config.toml
n_layer = 18
d_model = 384
d_mlp = 1536
activation = "squared_relu"
rope_base = 10000.0
rope_fraction = 1.0
parallel_block = false
init_std_qkv = 0.0306
init_std_down = 0.0438
lr = 0.0135
beta1 = 0.95
lr_head = 0.0089
grad_clip = 2.0
steps = 4754
MLP neurons of a small language model. Each row is named by its layer, matrix (up: input weights; down: output weights) and neuron, and shows model dimensions 192-287. Each number is 500 + 50 x the weight over its row's rms, rounded and kept within 0 to 999. Numbers have three digits each.
Before each neuron's rows, "fires in" lists the words (lower case) most often at its 100 highest values on Wikipedia text that the model never trained on.

fires in: "then", "squadron", "opera", "operation", "rochdale"
L7.up1198:475551513526575435421427491460566480540447566421418444578540500583393485504488599512529477525488519532514513538479516499509453563573549506497473467500596465554389573507548434542485542499465472502516522533498581518549504493493468488470599467590654428495560466530458417496518420434502381431
L7.down1198:450508477556473490512556451543508554452478518513463533546518478549466579545501477477503503477509510478532510439500515448501475482496549501502544560559503566540589518402468513447542521478484474439459473499449506526526548413445479396561549521511426464531523477522517538512481488568477512517

fires in: "and"
L11.up1437:509496452541399442499484485435457606476563587564454507536547586407562426454455445473445518472555517516356512450488516491472537451539481490541536404486547560613519512465576484579507514535506458421479514464460505537486481477474539513534464484542470586540450550473505493473508557495474493543
L11.down1437:579461497575495541514559457521546439506516464466577454598501548497508476492464530516481552480499520560555489524498457499465631594451550498571483581456488464462474512420501404439489513491462476479478538576432464458461513397443512434579474438527470489507537449467501417463504603502541501470

fires in: "some", "other", "any", "every", "in", "more"
L12.up695:504433523433547487551469576436505513486448524485484467463531457513516470552490534451549532587540445502550474483461422480591547532574457543507487459429610523450469455615465473492487517606562469548510500488518381542411519468513504509471444428460540577548526430454636546408440483519475537503
L12.down695:580459600497498462542469529535560548464554519446538503456523445554492460521493429586583522447486631487509477528532478558506535423528530468506481451532625552537521552537525471554554538515554490490505425495571458519444587468487468518467554462462470450377481457475495585538445489436574485480

fires in: "6", "12", "2", "0", "1"
L12.up765:524505485516531419501571483535514535407502518419529451473556476477513451584526513512467513514476434399469480533485487497431528504542443502557490608515569484561507525474527492456447557518541481521481475457464557541471565499558526488500477383442517450674406384394533498436439508514454515526
L12.down765:443548454503581514499487551454562410564447497465434423531538444603605512442492451480586465452489567632570599501468468533450505565493395484508554567535461547501540481490483401587528437486508497470437476526515576504466558503538500462474553486561472467545469502494421430477536430456388501431

fires in: "1", "11", "10", "12", "13", "19"
L11.up93:410556519499603523477580480516483468500446457421531556411520483592535444462495562484522491531413544514445517511478509562427508472432486478528389393476529473496441485461540497436545502509581604469511499494491550471525401518484432457562500488546505509435498540414540413500552507516517447458
L11.down93:435518510482448459578529453476501475574611491570523419504537477443499579477495511474543453455536532558623502503479482517523473528528509501508539471516495501526491540494441548491452517468481569514423577497448470533462389482452468537490454478535549557494551496410410423550533538480441486506

fires in: "in"
L11.up607:486603507514493585560472553461536475472509523432482498483440519537501478540506537447548415438438441449486472527456462456436519553540470495459487488508404461480509567507384588495560507455543462511575519494500437516369590563558472482430447442499494569579450457607481565501501565511555518473
L11.down607:531468540493393448498486466512483533507477463394437519503365525453505565521466522533521505450500463539512422503561457537494462494487465618569586554443424530429438534498425456508540574586523502531486486484507536554497559450418528474525506441505527493541531485440543611456542539489516571395

fires in: "this", "it", "move", "both"
L5.up919:430508556496496547550439495481464516486485477530474460516486518527436554500597510534517611498527441518545509610544481515497380565522478519553533508410549588549500466490523480439556471466452481485479421517569448503563514448497459512556453569419595539497414420434522505528514630473480526502
L5.down919:442538509504529567500517437483422403506526574530438513528431539442555484556499497516457478550570506401450482499506422518564514448520556575556566479367513530499469458512532466464572453486471565511480510590537485518467464472523469493508431578553423506434552470586452465505444562495542481498

fires in: "at", "showing", "give", "believed", "shows"
L7.up1326:381535506465468469362437576527489431450457435558524538523491590444513483542405458508469485543415511477437471579551429555560468544372435502547494513464563490490506512510434549519579595537507446523517466500482515537540472506443494528386498459572517450578491530388484331412513447442445538422
L7.down1326:542488517534622456520517419467576556479538504502523476469525461476420377488499567451505461521488591551515524493451518465438430545515502508533594567555456480526561466532607514477575560574516511476519515488487446584563511455463514474587501467521413534466471547480405474526547480447471544520

fires in: "and", "as", "also", "then", "or"
L5.up1077:527523578556400444413498497535533529510486484567534490588543475406545508518483468569486549459552565580537460536368597464577567518522583500582532479533485495502445620514581541527477521459454464396519514491439470563405404505499455458507512375559501510495483493573482519481573481510498485389
L5.down1077:535556487484559513483518534493483551546395525518534490423546533507524511478379501454490477434471576488440534485532467554573517445542490468511466543500512529508503400531504518461534548486478507520390542548524546464585553453413552535552537477443510496505403458436566458524438512452572507506

fires in: "by", "republican", "deputy", "election", "sheriff", "mayor"
L5.up177:482529516468492504428498434468497553449549578530512359490566410513442526458457410493469613480513477520548454451558494356525440505548543484587416511482445485560484521599538547450501479478426434464517415514516601522499516486514388483472487517504446582417537518488553518473529520524540498595
L5.down177:495458497464529504592514426533472375527496471523484503548568530479468578481567484555485543548505485451398488516416503444493499506448411531508456452479459517422413575458471433488466581473587558465509475490516502550470580573543444511552559568441500514505499551467561486492478472477326546459

fires in: "railroad", "radio", "motorway", "radar", "mining"
L5.up1227:500531598484470495409462473445608562475507544469573501557430498398523482550523531540562421543458513533475407469502504622529454433529513450650497550451482370516597435494471493526466563482499616491533453448416503573568489500448473529538442502481408578484585590490558480446538526495439555415
L5.down1227:505443469467441417498516489554538527520508439512490473517531509461515500479501542551527434561505443520412463492548488433549447421512453452486540532445428450407447560386475475494463552472468504421476524345561509508583547517460483484483525440601501482487548512547502499436501534520527536475

fires in: "at", "during"
L12.up206:583503472502468552517470499588454459448506534511414435382501491606429520536454567438563495533477498523557439529459434475461495560431503451514508524381603454628448476424502500488489556495500466504494541430631410600486526502458507344503442533406506505451524441488528516496497574493508483517
L12.down206:441560507476600505478455565503451491491553454542504495442537553456497548538534539579455521547613600455519467440503561446448574518486546433501499510622492583533530550415515568541522506550461571519545494561421529506537467441627600493542547549495399517507507494481527474544468483560431491509

fires in: "which", "who", "that", "whose"
L5.up976:466515590478420518430497463552494525507467539466446468498526405501440561578505497508513502525488539489524482489538525540559534478524436437467506472520590597596499535512480412415517454540499595503481610503578477610515441470511477484594404542475607449472442483530499503516558501508519478437
L5.down976:567464505495472583431430495408511501514663554480531503501433453464562424527539541500495464524561551522563493540464569574448539486466575495411464498552413487348475537477481520507487520425475517484536476456469575535430557481552485506536472431483557519510563519583522579474451503567513498379

fires in: "that", "s", "both", "who", "which"
L7.up193:486433477502525509483467485433468473472478442520512401450551419515471496498456502538414560522609476491486490578448506533490415543548512532472384497502479474433558601593583482465514526437460538443391476523560387493523511467525467553485470601488519470496451516477508506525403548618491522499
L7.down193:520426541505497486427549519452623499522534528463563479485521543465385468518554473520463481547462553537533514460441480421543533439502560548516530548570505482530536479534551459549556512452477556439480462491505444460396472498517589472510416511579446453451540399500417510478443495466454486480

fires in: "it", "way", "there", "me"
L5.up1410:531408470574497408520502494448556446488537565473492520423519540566520526536536455501431494509533490407483539493467607555429512493549414482563441499522435498403521490471585500529486467432473369545437463458465477438588414434574649576498492521525562482393564531473450434510421569529450494542
L5.down1410:493495549554508481469484468502518552571447539487470543457546487462380516428526505553519453485509474446507475501520474573518509580563597420525531500490408443532499484488510515476419462510447484498526453538496435439538495421509561452592490555456534534547552555420515455545539479419529537609

fires in: "where", "if", "since", "when", "until"
L7.up1365:483516580561505484399533455491469530631512506619522519512495570500580529432345463500415489476572499535447481495513525541451418424434489482408580557481534453442416466442543418533519520539496523480503531536484535439468466444546417603519516461404509473484581481418515511501554521605451487484
L7.down1365:455363601575489453538512489410444513522599557528544470447473478577453445509452558585522500541538467504502533397448497560496514508381514480486494505529493483500531534482446478480577470380489507475513555509498600578466471485521566390472517552451561469510481576511478428459471448514506503482